Weights of a small GPT-style language model, trained from scratch on English Wikipedia: a variant of Muon for these matrices.
MLP neurons of a small language model. Each row is named by its layer, matrix (up: input weights) and neuron, and shows model dimensions 0-191. Each number is 128 + 24 x the weight over its row's rms, rounded and kept within 0 to 255. Numbers have three digits each.
After each neuron's rows, "fires after" lists the tokens most often just before its 100 highest values on Wikipedia text that the model never trained on.

L5.up672:120159139110125122097117101169104181128121138123126124126115118166101136127120157110167138142132138135100123155173137106110144114113177120090138112085142138126118079153119141177089100107128127132145109107141131116147128118110157125158134092097112158119116168126198076104127119123155106130129124132108134145117125154126130069141145102179125168140115112148173120111108129093101105128154115080065153108092123123092167082141122146162102131141118098113119102129154124116133127154110112123130135169119161151108081120155099117163128080124129122103077129126106113152123131176136145159
fires after: "200", "201", "198", "199", "| ", "195"

L3.up358:098111168090143182112139147130128114158141096135130127129135126125165135114128130146153062164150088186110141118150164155135151157157139129116088155101128169131109127106131127155151096121147113129153181085163106128153100124152145113121163128134126125137127108114149200144084136129124119167129099133140129114166130120117070144080151120099138119138125114141142114137119133143149137154134095103133101121152082159154091179152136179139149119123137087082108139116126134111110097149085149079144154151130170131150123111153085117116114140112144100171132153140130123146128131140131109141
fires after: "d", "D", "Inc"

L9.up364:137127092101126119195155129131129134126095119121101134092148119141116145105138145087139097108089132110178112132109139136102112052132124118137100126116102121148132095114127170168145094120149132149142123118155160166140109091147167083122122102160135120171131126105138085148124137132126117128112169121130160135090126189139156112154097134091098078143102184125143122146121115097125146100167123111108128135148091119132130141142151145121121156187137121178141132142112180125172093131134145128129114118141100097152114119102096120127123116156122110146137058115136134147086152127139136098
fires after: "| ", ", ", "L", "- ", ": "

L5.up730:144155145158161168110105121140137164146119126146138125114134154149094133083086117100086139153131120135124144121131145153106157064127149135095139060115136155102137126173139110169092128075148123139111108074139135130135115143122101114158129151175122141135147116146144150135139147156176124151122130184159108120133129153136120109123114124144129131150148110127180103151089124116135147137142123093104136116138154104149161148129149124127099106088117148167131092111113152105137082166065141096158137135149095131154112132139134100176136098145133123143110108135097136130151203105151141151
fires after: "| ", "201", "199", "Gold", "198"

L5.up725:088141096149130151101112122110169124199118124170107091120108157146143120099108147123139110076083151166126139121142159128175119123099113150110125107107130093087164106147127107127114118108136110138138140141116112157136122095123127140160149164143130077155098130103144141127145091116086122128112130174104147117128110141159135136162141084108192147190157130126110103160128087119106151099139120113116154122139133105133143143150168137110166114119162130087151136105147110101111116128147129110171116099151150184122132126086123117124145091149134099090097132162122126156121167112126155099
fires after: "198", "196", "199", "to ", "194", "202"

L6.up750:116127109121091110075150137123130124068138082093097122110121141089098147115105171111140109123157124117155123153094151133167107114150148132134094123128120122087151103115128154115148122146135161145125100115161139155104123143129093167148141135131134163142142092135169110163130138112157120061136156122137144093116119116190132076185097133137171119088102127121138113144159140109121099144184138112150128140124114116113152133139150130169117128109128115127109107119160121092090154134111128159094099164117121089082166149114085177080139110130149124089122120115155108108136103119121138122
fires after: "| ", ", ", "|", "(", "in "

L5.up220:072087086126057115157137138096116131092103108131153120127103084078098169123083120152136124149124130141108108138124091175159110154103131151120115121124099125116151144136150070154101122102092125166130120130131138154154138165166084116148134108112141093150125130180112142148138117161123127188130148101097084123159150148097139130116116111118152086150151109120112161142135148125112146121121128118165148133128148116103121149139135150119100134137152149125153114150125162130146130072125126123155164140116163131156107137147144166124162129111144140085109109118101090119148060157124142135
fires after: "\n", "\n\n", "Early "

L6.up667:129137089153119095117099147143137109150103110084159149123138133066142134118121128106146111078095126100114136162132115085121133144149158157132135156084105169121151163103155119107108113163096116162182138112135149136083169136161144170129142124149125151101163132144131109130125126101155101118146116104129144180141136129136105135123130135154077163114165156127129103132103115111161091200119174151096128142124143165146141133114154082132111144104119112167136136157095136155161149125151107090129125160147108116112140119148128096123079169115142146107183125137143141132128119112095132103
fires after: "=", ", ", "is ", "ard", "was ", "born "

L3.up728:111117138142149105159125122124194120130133151109116101087153136155145131102128126114168095150134107136146094128097160136132140068128129148172111146124144115087161104154131137130155141139180136125148154095142086146101125128113131096147095149146129128180071160137124132119103126091183118166140137104119140130105117122120110131163085117170119137175128108113153100124125133154149125086150105123169084165111163170172073130121098135121120149126108154141114118137144088132114106133152121150144122131125134071100175119140128128166128119134164150144133152071134157133147146149103111144
fires after: ", ", "Title ", "for", "(", "the "

L4.up594:135083103163107143157102160109146115086137146120133101125120134129116146128176139153173081145125107109166112096119145128128120127094157105153087154140167182110131124161135117138121090160160159190150097107109128137144113140111135131148128124147193137130089141131104087137173121116159194153091171143123120154151126134112076156109142130140119112104111129100163102138085105168151128147128129126104130123125107122121140136081136161135124153134091135150139094120122093121174085097133110179179112129121114130114100131158129173143114134138124147122136135139150138104109111132118150148
fires after: "| ", "S", "Commun", "N"

L5.up526:114109165123158119145155128093122145134131146073156165159102115102099130103114103123176132129147137146134081101169136112143117142144102096117145147116111146081157119128156132160085107148148144168105151099109156148107162142116134128122122119158115149139168116117119119120101133133156152185092147138112144160139161118156140128131148149136110153115152140116132126116122092093130090135164151122099147163144136173133100146118066123132116168140151192117193116115120125078119125114121129119134146162101101113104134132167116122144139149136094137140132108092190109124115129104182147171
fires after: "is ", ", ", "as ", "="

L4.up728:100189148113099114134139144139143161166170144125131129094171135097167140110119146092155118116120101122120150128147096129125106113140138135079168122125091126132108163139135116096122097136171083121122093132104161145164115160151147150135135161142103109144131109171146161105172146122104111098112140132141132106158139113145140143121150137114150123154093088124146129124128130113195148170107131129135153159133119115150106188137177107124147109049143157141143119100106136140149145123146136137114128124141084116133165147140125170127153128131127112170161137133123171142157136187176152122
fires after: "0", "Br", "Gr", "st", "St", "gr"

L3.up138:126139126068121141129151159123099138059132106085152169155130126079115143173091090101122152119160144153167126140153134121121143090140088116156108116136143147092158113154147159146126107137137162168129085158160116128093133138102137154118112130115164144137103113152148152143157167105111087145119097124107138163093146132140155087139171150083127112146108079118110130122117132112125170146132105123105113116131157119102158136091146114145171088145104134126154117125138103132093143131147112116121160200169139132117134166130097132178142122148125129143105177133135148122108125121145130120
fires after: "- ", "\n", "\n\n", ": "

L3.up227:100118129095146117116131167136162130123123144117162104098124161124168165148105134098145118129098153123156125083105123115127162154123134153089163106168135114141084089108123120176142117096114170137144149128137170138139133142142122150111144155151096073129158111113153125146142136108127066126148114125154156148124110155088159145130148140099084107141113109152133133133126092112174110128096176153139139128147151115098153124164108138125177126084140170161127131118139113118127129125109136172116115109164136175150105105144085146133164139167129095169121155135120124102154070142175107124
fires after: "C", "L", "a ", "l", "of "

L4.up544:167109129087084163163136137116145117111165190091129105156104113105156096096116137141184116123165101156156101138100110110155134169106117126164096135084122148116134151142152102149128125145142127175120112131131152150127085123115132147146117130090133107144142174112120144106142106074164126116124107106125147178132107115105169128157145134137173145093103136139109141158145110136192134087147098090104126141126134120125091086183115141124121156133105107146146147128154129120100166143101107105153152133140142106138138119131101152066113114118159142127164138133138107131125142139091142100
fires after: "==", "===", ", ", "; "

L3.up488:075105132107128195100148108142141101107104134177162137161134154101111136054167121159105139080081104159143128150121135120180130158113134114103137116110147165157086110085132132166146141161144165088112131132144091145131103144118122128150125136147096157094113127117054136130134140124141136132129118121087116145101126106093118108135159139141143169104155160087106113164147126139117120147143172122121120120106109099139090139110110154112098105151097115135152157122138137139108112131106112101141101102130149086087110122129126151147114108155121133154125129133143098149144127083093096139
fires after: ",", "$", "."

L6.up380:086160150140096174169114171105129137087157110121138141100139132112115096110103142127133150147116127166134126064089194113148138144121108124149154136089138081073174137103129137125155126132135102171133142113125129179138154109101117155131161131136148145132173138161155092135131115093143151132077143092101123104130130120093155124114086102112112157127131109129150126112164096170110111115127116094070141136142133165157120131158143115128100077124185077118130131107153111134144129135155112088142122115096128122130117171128108118113136124131133148109157153144161123099142128124135127100
fires after: "G", "g", "k", "gu"

L9.up474:130133108148125123114160150156118126118180156126151173124127135105117142131140108151123135124146148147135132117126140078095148107096109146098143163142105127109151092102137111157143098155106098141123120126107161069092143124146160120102104145140162133171097102139152128177103137086125136131081152151121149141109088109103138133118138132092028155168098160121133150127124124149124133159140153121183118140112149143126121145147114116144091090106086142100124150110132115140106175097109168118090129110158127156095168162106143125153108136148144163139136150148132175099135112118159117131
fires after: ".", ")", "\"", "ist"

L4.up8:135129120118108132155093153128182172115122142150188123108139126088111124133112157127159122137141117150154157153120185108109093137102152140127154163126138136171151147141157079121088128132157126146112135126113146107110102091121124123145153097130113144155146094150101153098120146106114187149108126116121094072112119156148143100138105088130139181096135115093138110145120126120129126152125098178128104111131126108133166074126083117136153150163080113173148156119128128152105125120121111085179138130128162097123114137082152133117112150151142139095123080109159128151158106154139136127
fires after: "\n", "===", "==", "Sing"

L6.up167:060094090178107156116171173117126168129088094154133105090144136120177105103177094143108128114142108146139143104154105150113116130174116118139166127108187127133144146142115127116127088129164116144124106164149134150144165142125136114140138116118140150154135106151116157128131149099142157104121138074069105070158149136168148145134131126124129142171170137110143113143115143117155130181109106134096147123108145097118159112156117106126127192138125127121135153097094110133087138099154100143137116175127100121145140120138120169149127156122141117109143116161121123111136149137115160118
fires after: "M", "m", "f", "Y", "- ", "Sp"

L9.up695:086097128127093225116129131155130155132113138126139100124146143144138116083144144154133129133134157114147076067151109140121085149099115139122136142099128114149139141125155109150150099145161121140076101122121116143144123135153134133107160164087099143085140128114106139129112175159103139108144157116089142103128110162103149174144148135120132170121121154116111156133130109151154154161147126119109155048124098160116132126119158121130132122110115095149068142097116140152109110165157145124164148125156108108119144140126149115138136120152094119146077118119089174136111094126151137132
fires after: ".", "| ", "S", "United "

L4.up523:106137119102148177127137178112125095149141126158146154158147139123107138099132130112119100095133100154115125116157137133086157099178107142141110145143166106114160156126110145150161157140111132152112125124100088126151129129156068121119125161139101125083134077111115164140153141152140106194124115144109148143122182134122098155108147096119148125124116134109135113142091128138123067093149105156124178102131127116103134122115170139140157124117138141093108136144124169100139099175104144119153148162106135149159148108112161110176112168126153124125118187109148140113119104174132157151
fires after: "A", "u", ". ", "S", "sp", "T"

L5.up308:129092120091187135135114107153156147153101190137153160143100107157140150119133124111158125171169129175097088103135186124122153123120155160119117079133145132099170116128185138139111134141155155122123119096164157125161128116128120155146120115145114105150108184131112169096096125121115124178134139129120133112106102142109132128124128176164129130114112117118139115110168117153147110120122106107108079134114160149122131125138149173165131123130136132127134120147113094099189117124092137128107144067158135125103137126103114158177128121149107104129079142123089157138119122172123148109
fires after: "the ", "The ", ", "

L4.up487:114151090105160151142138118127135123161079120121133116198135143105146165111111108150152120129094137117121122134111138124213107110090118105134158096158147114143132131065165113152144103117129137102089195123119121151153121134110116106146107149122140145117113093149117147107127130130098120141101100123075115088139154105148110090083170107132115123137142100083141103190109105135130152111100138138155115151101147146146112127135132170126102138151156143133115122099157135143106100119104130125072113159139135119097110162171093126141138128088116113158130137177119132137110111087142140129
fires after: ",", "$", "re", "'", "deter"

L3.up12:105147126150127137112172154113144127103119107133074096168109137181127099115092103109135099062153121151114101135141127176142128148118119162155143080119143105132134092142114129126124137129087153122143120128152126118140122161152170165126107163127152120162075137144117153126147100105100131118160128164098124120140136150143126113130072113160111127145113115112112142163135150158131139137109090116128122128131104130134125127113163134158099095156175108120088114110132105164163144140131152153147077142139145171156103125090135094161124165118168122115065110092141136160077163141132144157
fires after: "199", "202", "200", "201", "B", "198"

L3.up375:110145110133126108133139129159155121147121089109125094133127134107137094152127125109116158121145145090099136138173127102122105114118117098116144177118115122131168142127133118120089077123117143124112161134120133135089128130107082118130155124140125115120059119107184136131160138176135155123136132121126120122128128140126155134140115157093144137128168210113112103136116156119078144103171076164103106089087117125114124131183140155115090186155121114103168139147134130102143147102155089148106129072098144125144145153120072104101147126135111156138132131157107130173102126111164133121
fires after: "|", "==", "Fil", "cre"

L4.up224:133103132138106109110102140114136142138102078104149127117160129113128178123139185150110178147150133186132155107134129145096096109142135143150140113137128158116127123097164165145104134138134137118162108125145104092130130122092124139139130138138127164111079089112127176156118131147142151104128109134117142139139131134105147105074158144139118142104159139138100112096144118127169154132123155131102143138090094100151145099107106133198165149119099125156159105131066083120099127132125106117126109137097176096103116149120102163124162078169136149156185134128138098131146112129157113172
fires after: "I", "T", "IS", "ad ", ".", "res"

L4.up364:111156127078146107150127131147169112139159148135166112122120171127145121134120135174082111124121110136126114132152176107048143110131127119120090134130072155160125160141147134114093127127068169113134120126127109094173128153143152111170147157122110128091150121110126114113141163097141134130106117136142123099124143163126151179121120100148095146125144101135141129149111163127157162107096117099073117144126138129091125105161166138122095131126131118087137126144134133108119066170123123127110129129137113198147129139155119130167142149071111117160094122134147118142136149108155099156
fires after: "the ", "197", "202", "198", "199", "200"

L5.up727:161113098109136132139120179138162087164104135150086103122167122130150160121060108084146119116137131174139107109135134116089135116108146107136157143112143118122172121128131140145107150132131129148094115120129120138138140159159102116158099130113082090082097150153135131116087132103147127191116053127113178095095123142140129151123102113093133157136131113104170103140129107140149124133124106135101113109148170150157115130119136123132153128146099107119144132112142146133144137166123107138136055143132118132141176118071102125148162173099114134161129127092100138122145137150165099137
fires after: "the ", "The ", "brid", "is"

L6.up254:130143124152110122120152145126130138118155141115163098128115117139122162129164147118115120169104157152141171113154113087152139112159131102108121156163153095150137116137177124104094150111109138120139136134151096117071145138170127138124104125075123131134110141100125060118115067117118095125095103080102131125144137147114123101169154138141101145093149117152133124194104113114110114138181130144117131101124145109153123146156130118139060105156148128139120171129136144111109110132125139116139149166147127162141156192128096139135118102167111125144177125109108097107181113113121082151
fires after: "N", "n", "an", "An", "in", "aut"

L3.up373:147158131120103116138110135100130158113129159127107091113156142093129201082080130131148104160190111141126107125120123163128097165103140134118149084131109115157124125136124153165138080117152144170083152109159150120128115120176133122139137146095137106151110121099091151153115086082114108099157133118139192124122131141079118135095125100128107130123132140183111125149146146136147100098100145117106139086123122097142097154129143171136129151119176100155121141105107083111107139130160127157158108141109091167138128131168103101101096123143144139115134123120110111120146130152147086135
fires after: "L", "D", "V"

L9.up635:165168133103125151099131154119131115052108080091116148158136148096113121140162155156179126153133170090153131112161141098117131092096142152139154124126157134131111116154141122150145098137145139129114116142113140129110130160164129088127132109108104149144098123113097102114111130150137103153140118131122108104163155137123087154140124146182127125151120160103110101145127140150141121132120125165137127128095139127151120087100150157105109142087131121143109140159132138164138127115154128061103207169151110123149097155153160098120080123153132074130150111130111118167138094164146105145
fires after: "N", "ex", "an", "An", "San ", "Ex"

L9.up233:123155167116115163163111134119123139111093117115127114098143162147125122130126138105142150136118124150155101149134174113085165097120136165115119164142126130099129100146130140106150115104094139166091137083127130164158105132166109072098121158211133132123147093129135119130164139164145091121168149128113148118134133140130122149162103138128114150137131125116130098159081110109195086116130132136143088092154117149126144129153095132145144178162155157162106113120085166122102104146171161101147133126154110135142165174107126135136158092121141157124097127099155131131112150129144102097
fires after: "| ", "- ", ": ", "with ", ", "

L4.up130:128163138153090100139106142119151145113160123111151090119096117121082109125140107163154150098101099109088118134133137093129113169147177110179105124126136112130160134096172115130139107142117166145133110100185135147083117143119129126074121156153144119176125131132120135122079168133143153106117126148202157194136158134126142152125140108146118144120186086117155131104146076119127128132134123107134135118145150156123143114165136144112100138112090141147154106131176108128114083134133147098131110138150119130103149136143137086128128151141136082135106142123146120123118114098175156169
fires after: "is ", "the ", ", ", "was ", "201", "\n"

L4.up284:113127103161092105145141140129118136124134081145115102095108113101100122115132128128133128151115126120117174133074128126143129122110111165080134108153151158118136085171125110103157116113136143153096108166138154162183093152123109174146158152108086097167139152113136128118147093128165106158129153129092142122100126135133173119116146148163162128154179082096139128133086106145109173128158116112126137118130160119104177101086123147135122170165122135151123113133126167115117154113145134132102132147141124122114124091105135093158119159156112141161169111101135142185160128095092156146
fires after: "| ", "\n", "R", "Sc", "was ", "% "

L3.up393:093134132146132148120149099153173133141103105113107131158141151103139103160116151137142097130132095172094147162145151112159122128189075141153134120144080090119101143116143098113092103187111124124128118128137112126152110131141141132156172096126108126167145131118106172121113124165099139130185141129134106091114112135107114110162122147097157109113128068053105168089116121126125138158110117154099128154124107111091110132093150093127123112140173166122124120122113147113117130103145145133119124113129159112122127105097085112126123163113123104165114126112110097151153089122159146181
fires after: "\n", "– ", "(", "born "

L5.up455:101129121139094100128114164134142125135116125122119105110162119118098098104108130130120143132161147143154173114144181107085129108163158132141120131108161119121149117137149144087125058152129119129124160143128124106165150160066125114159157110135157097103083134119148108122158145099147138143134146136154121095098147122088124100098141184096142141139096128107116119159082155111113133183128142134108141114089066129120166105140099109099145159106113120132120131130083083141137158087137162105126112143163174112151095146161124131149150114095154158147173140094102125120125145129140130105
fires after: "| ", "- ", "af", "i", "u", "ang"

L3.up293:144125102162121135123112108158152114087150099126137141119159096081118103107137119146137164089130103080120152131136143100148133147086161133099080162129142110147100102128156124098109095057139139126138134131132145096092097115123129120112119152090148116149122156137145099110164160136148119130132178125097103106099144114151146137131100154108159140134150101139136160149129136122127141120109114116129133132150135106145145070145127124115106193097134130134127158131157108135129147111148056122178177100121126157138080143107131093120174100144124107162127122138152090166134133131152092186
fires after: "==", "|", "scre", "Com", "ap"

L9.up567:095125139163097155171120082144156154092136168162136150144104120122143127103133122094116153128117128148123123102134132083126106100130123138109135087138158087068126117138126112106068152151087126169154112122140095151157118146106120085129121133093144169130131099136131130162129150104102144181134112112163141117129141124154153138117101126138143132153120123105140153114153166134100119144156119135144104134118176137125134098147071138089097161133153062120129147147156127159159114120156145121166174109137152170112118143130150117116138143145080107107141073119144163148179106132118159127
fires after: "–", "\n", "| ", "- ", "h"

L4.up759:141133154119120107139107135133118170122157110119170115099149140113123155124099150137139117108135163139111192113105133119159129129150112144100136146152174095146121135103154144114117116104135102166134147085153133118162121099138140140193108126102115090113093164141130154127152106089133092157109086138105164078114139150103131119137128143078104107139115134125116083110113076174164158180136143100157077132103106140118132102141142121148119119136148142163159105151135125091133131153146134173125103115127107097139124123165097118073148078149101148139121151145132115128127168135118096078
fires after: "D", "de", "in", "d", "V", "M"

L3.up69:101158134106089145127143167163124150130145118075164097092112106130108126160088065140112118143116135120161135135108126122122174128114150122112089149124147086094132094103133175132125144124105109088138125120145101100152118136156146107147139116099148133161161145167094123150174145122178086130118094131101093125138106175126127151136163111132122135125126129089111124127130121206128113115133130149148153135123093135163071100151115114108160121136131056153122110124129115160140153156119159161158136137145160149138109145162100075129147138134145141116148133123113151119107136082113109134
fires after: "H", "h", "sh", "Ch", "man", "In"

L4.up309:105133134105094148153078139101178151136143153105052107166164104130071073134120091106126125138136130124137143105124161113160110126128121142131101148082135108115131105088149119150148138136115128144076104084158127118134086142121116126089140159101148168144150099155158140100142147108110155111101119129068145150174120118129133113106132090088115104131078116094158146143132166122160138125095136145071129107129116131119145122151128135085135131120153122160126129131167146113131123117139172158129129136136139128134107154125137166110104139158102094115121158127118151114128122061142143095
fires after: "g", "sh", "'", "Sh", "G", "a"

L9.up583:147117115067139131122147107088110125141122149130108109096175109142100160139142167165137124137135099116163134113139138090137116137085102135092090133118137137082153121107141143087170120125108130124097120111125152158138161094165124121136150104172150131148120065130090122120153139126162127159099170097142128111096138101129149101113108139182152161126173100097120140131146135110147166162120165115122149097085119164092119121171119140145109141102102099121101097120151124134180119125135146140161101137083108101140129152093102124099109096156122142156129103130181146154138129138091115114
fires after: "| ", "- ", "6", "4", ", "

L6.up17:121115164148160153140126119081134122116125062105151145112168178165084194131180134114121109144138141176097130089136151097111145116118120167112146114130091148117120142116143106086129129128119113161143162153141094118133135147078122102142080081165110155149111140117120131116110131113174142137139125079131136106139148165155097101100175123172138118111115140158079123119124179144140091139115151140097131107129118103134118089161138154151100133106139105137128133134082154119098111148134139180100116104139175136134128132129130139146095135119150137114147133105147108153133115124109104093
fires after: "F", "f", "inv", "ef", "T"

L9.up438:149138078143146127139103140192137146130142178136085145117131101133141097081117123120112133105103134121118118124121142120142131115113140154166129127150141098101100107166120104116108098105117081154125139129128089147198117091142143110122134141111177137135130096131153151145117157098163143155127166144104118106172132160172133129080136112141131157118137082101114129130120094106089118175144144130141120128129180107098123141135090132139132109079116111120130109102131170126114131130127147123176109134166148157084106193125142125126146115139153112098137113090127133180147124109114069099
fires after: "| ", "–", "\n", "- ", "in "

L3.up694:110116124149135157105139112096177146072120150131171094142162150127142116102109087148115163134113108126108159150124139121131139075100120113110112115121093070137125132107121123120173100105168131095129134115096090100167119103127088150152140167141104136141095131133116144147123160106140084127144079164103127093134161112127107149161125152133087150126161116115106112118158144112093141106101159136109165133117096134135136143106129127081113112167185096132135137138121132097144121151132097120100094090115110093141145095126126141110176117105088122149127123135143120196138141108087134166
fires after: "to ", "de", "b", "what ", "$", "d"

L3.up377:113142118113124146132119143142141134165102109089170071125128137167097170120111147161171104142123084130109128106148132176116131102109190133136120080118153163128087163151144128134164072131102161129131116144115147149126156158139111122168108140131117153111132147162145163135104113129131132107155137130108164091135121125170135113125141130141116093129115105152101112135154124134161113120098126143084147094090115092147156106159118184126140171145153146152162094131108133139147157102122144136153117106134107079140115119123116144102124122106130101079128130104098063167165158090121153145
fires after: "m", "M", "p", "f", "R", "T"

L3.up550:116155121118124149125099150111123110133124134123095121144161119086106129106111101127168161099150123111136161134126148112146166103143105163110111125128134151136158126098093140151128094101106179123134101103147124157139108128104154140103139120127120105113159104113070121106104138151084104132124136137129134136129140162157090133145114124126153144102123130104138112118130127068139156089146149115081119096127116133115153113170181176115128108142160143140136163139148134143157163144140115135096095121126128168073122104105126086180104145137175116119090107151154171132108177147205177139
fires after: "G", "201", "202", "Re", "Al"

L3.up720:133130175146140166134126129144083118164132127137150148110131143106122128140125161131155141098117088186116125122111131164141099154120077158100112098175150103123117136165143160138107119133150150158176137117140156134135094140151129134112148119109109126136119155174119148112128132133120139146124156117080160139105128121108156111105156173066095106140150134140110134128139048138160153143101148134154126131103096092147107134155118162136091122142158123119143183150088119093106109156136117177118158146154098125106054110116150121113113138172132094134127131119163131097123118133166119135
fires after: "per", "gradu", "g", "'", "ated ", "ation "

L9.up113:123153112115149129119113141175142156119140143101092160137130113152119167099128117049157135153093170074174115113153163148095125107097136172142082121147075086141151097150120102142099128118168100114109155110093124135148075157127111160113133163138158133153143140136119172141135121110135134126097150143147104114148115118157157096144159138146123093126147103122138152146123106079132127112147124097120135090137139154089109123153155091154109121078090084118153129127112141130115129101130128133113124136166147124165102161159167118140138093123154123142102132115103147155095128144153148103
fires after: "| ", "–", "\n"

L6.up87:095138132132118131120145172150154140148132140133105157128176149147093129149104102097124126119095132096141151154101110152131147107140080149082121154148106133109177126163153157149080110123139114140117097098110121119101127091123126113167158111115135122149110110167142168101120130140174162131113125102109152200176091109109171083145120127112118112099113136150143099143100137117129100152143114129144152104155102138173143128143150114119118122114146157143166126122100159155175146132125168083096140173139134155123150160128142120158112084146159088102157129166107151120125140177113131122
fires after: "| ", "\n", ": "

L5.up566:152127140135113101142132149124147109103101092124155124108130072130113158146073107075164132162139125137135141115118112134079104089150106121123105162111127110125100198096135146131111099132118163130172152136139120102116123116105152172127100154138116129112125157107122150106134143141137139166094145122101119131117161089078125092117140152123098131152167105128114116135129104147114162113119133130148163087136149113099113098137195145105078155086140088137107129090123134147156112103123111111119186102127087145153088147163136155147120120151094121119145127164117153159114098129134086100
fires after: "\n", "- ", "According ", "olog", ": "

L9.up103:184118126169143139154105120172112139125137136119100161151148150152144158114136131144147147144091172088106134105171158156088167100081177152122159105117108134125120117152105128099143085113125124153160099162158172114089121164103137087109090085134142128134155121118110119107123144181139148127102150157145157114119106098101126074173102166144118142117126112147113132125115123115103119121144172146168097137105102137149174158111137109128098111114123132131131121115151082120116134159108152109140077118118157124145141174138140138161115128114134107121172143108122161140165116119107087123
fires after: "| ", "–", "\n", "to ", "in ", ", "

L4.up35:146121111146135130136112181154191128120085140107136102137090092143146107112111146159175104143084107093096153141115127123116125129108152151134090136109150141148138111138099143101105129120143163151092136143125132073128159062123139099154137112096110125125138143162121160177112130077126090110150135135160068148126157133134110140120183146165103088098153094128138127133088094132114121145102122153167130117108121084095124134144109098146145099132151121134092097122143107141148099165134132143128111184123121169147103089132103161167131125144136095107165123135150123107115130128133145132
fires after: "l", "lim", "U", "C", "N", "S"

L4.up209:138123128131097118115157142173160105158123135090116057142148153132115076116120149113142119119149125111089103138130168088117133104128138194157114143118149084170115109171140112119144130154144124175123135124112143144111144064091084082066110093147137103087115128127119151126109102121113174106094096120119121154172162107159119116125129067140136154129134086121103137149106109107109100143159116113136136112140143113104131126132107154145110132145105146101135140147135155121130151123132132114180091152124131144129107092115134100121107147160148139110090105078135170134144121132148122155
fires after: "E", "A", "W", "u", "im", "Re"

L5.up117:153086162163095153157121127168112117081118108136146105099147119128097117123136136102151112112151119110134113151127136113108142127114093148147150158167163138138141094124133164113120115142110145164151137108115125190118117126091102088138118166110108120119132107138145135148142145115126111144124080114108088108134163133141200150092165103124117141124125086157158171112142089095105179128150131128159116121074123129103095118125140137120128112108118129102122108137093127118166139133111138161183134147156101095150100117157138131134151153159100199096154134140171097127184119129130099119
fires after: "es", "M", "\n\n", "m", "U", "im"

L3.up528:099180129130131146081115133169155106110151122102111148142144124100131146170106111097109169066170159127161152146091121095103069152142108151093124138172095088151148134129123107138157145133133150131137091149125108145117141112122121126129144121117137123131136119168155148140147154113176149142112156115107117104124100137095153108082176144142121129088122091112130117096126150100121120177115096068147123082096089140172119101139141107150147094132090126100095100126135129132117091107125167110131165138124165138123088110133119154126090141155152133128123139135094109132149156116137127164
fires after: "\n", "- ", "E", "W", "| "

L3.up63:089135120144114111143128120142166116107141131119099095088147132121151151148127115126104125125150082123133104199137135138138140131140073138158138079110149114109107106150121138095140097129141158130092096150122175164145098107176123170147152067105092162122144158137147126143117169145126140101145120138130105130112158081117129121095100145093165097113155151125134087120118138164119101134127163138141147141044169087159088094148139130166135166120150140155152157102093135124133133124175131163114114135117147161133141156120116123136135148097114138121142166120162128123153146122150128121
fires after: "L", "St", "R", "Mar"

L3.up459:125085140143175100085111105137144156139110138118086115127113115156130134133103076141092124143088112139182137118152089112110161110106118150134140170140134146132158136085126097151132111146108099137132099107146115149096110147134114136113122130159172103153163128132113129101181092098138141127136159131099096137148088113116112081116165160130163150102141148108148126105165123153175110119124140142136162164066133142111140142140143104118130107138123104105139078106168117120167108138125098156149112108112176111124104151198138162138153146147122128111154126124101130109143156089118151171
fires after: "Sh", "Sc", "sc", "-", "sh", "Con"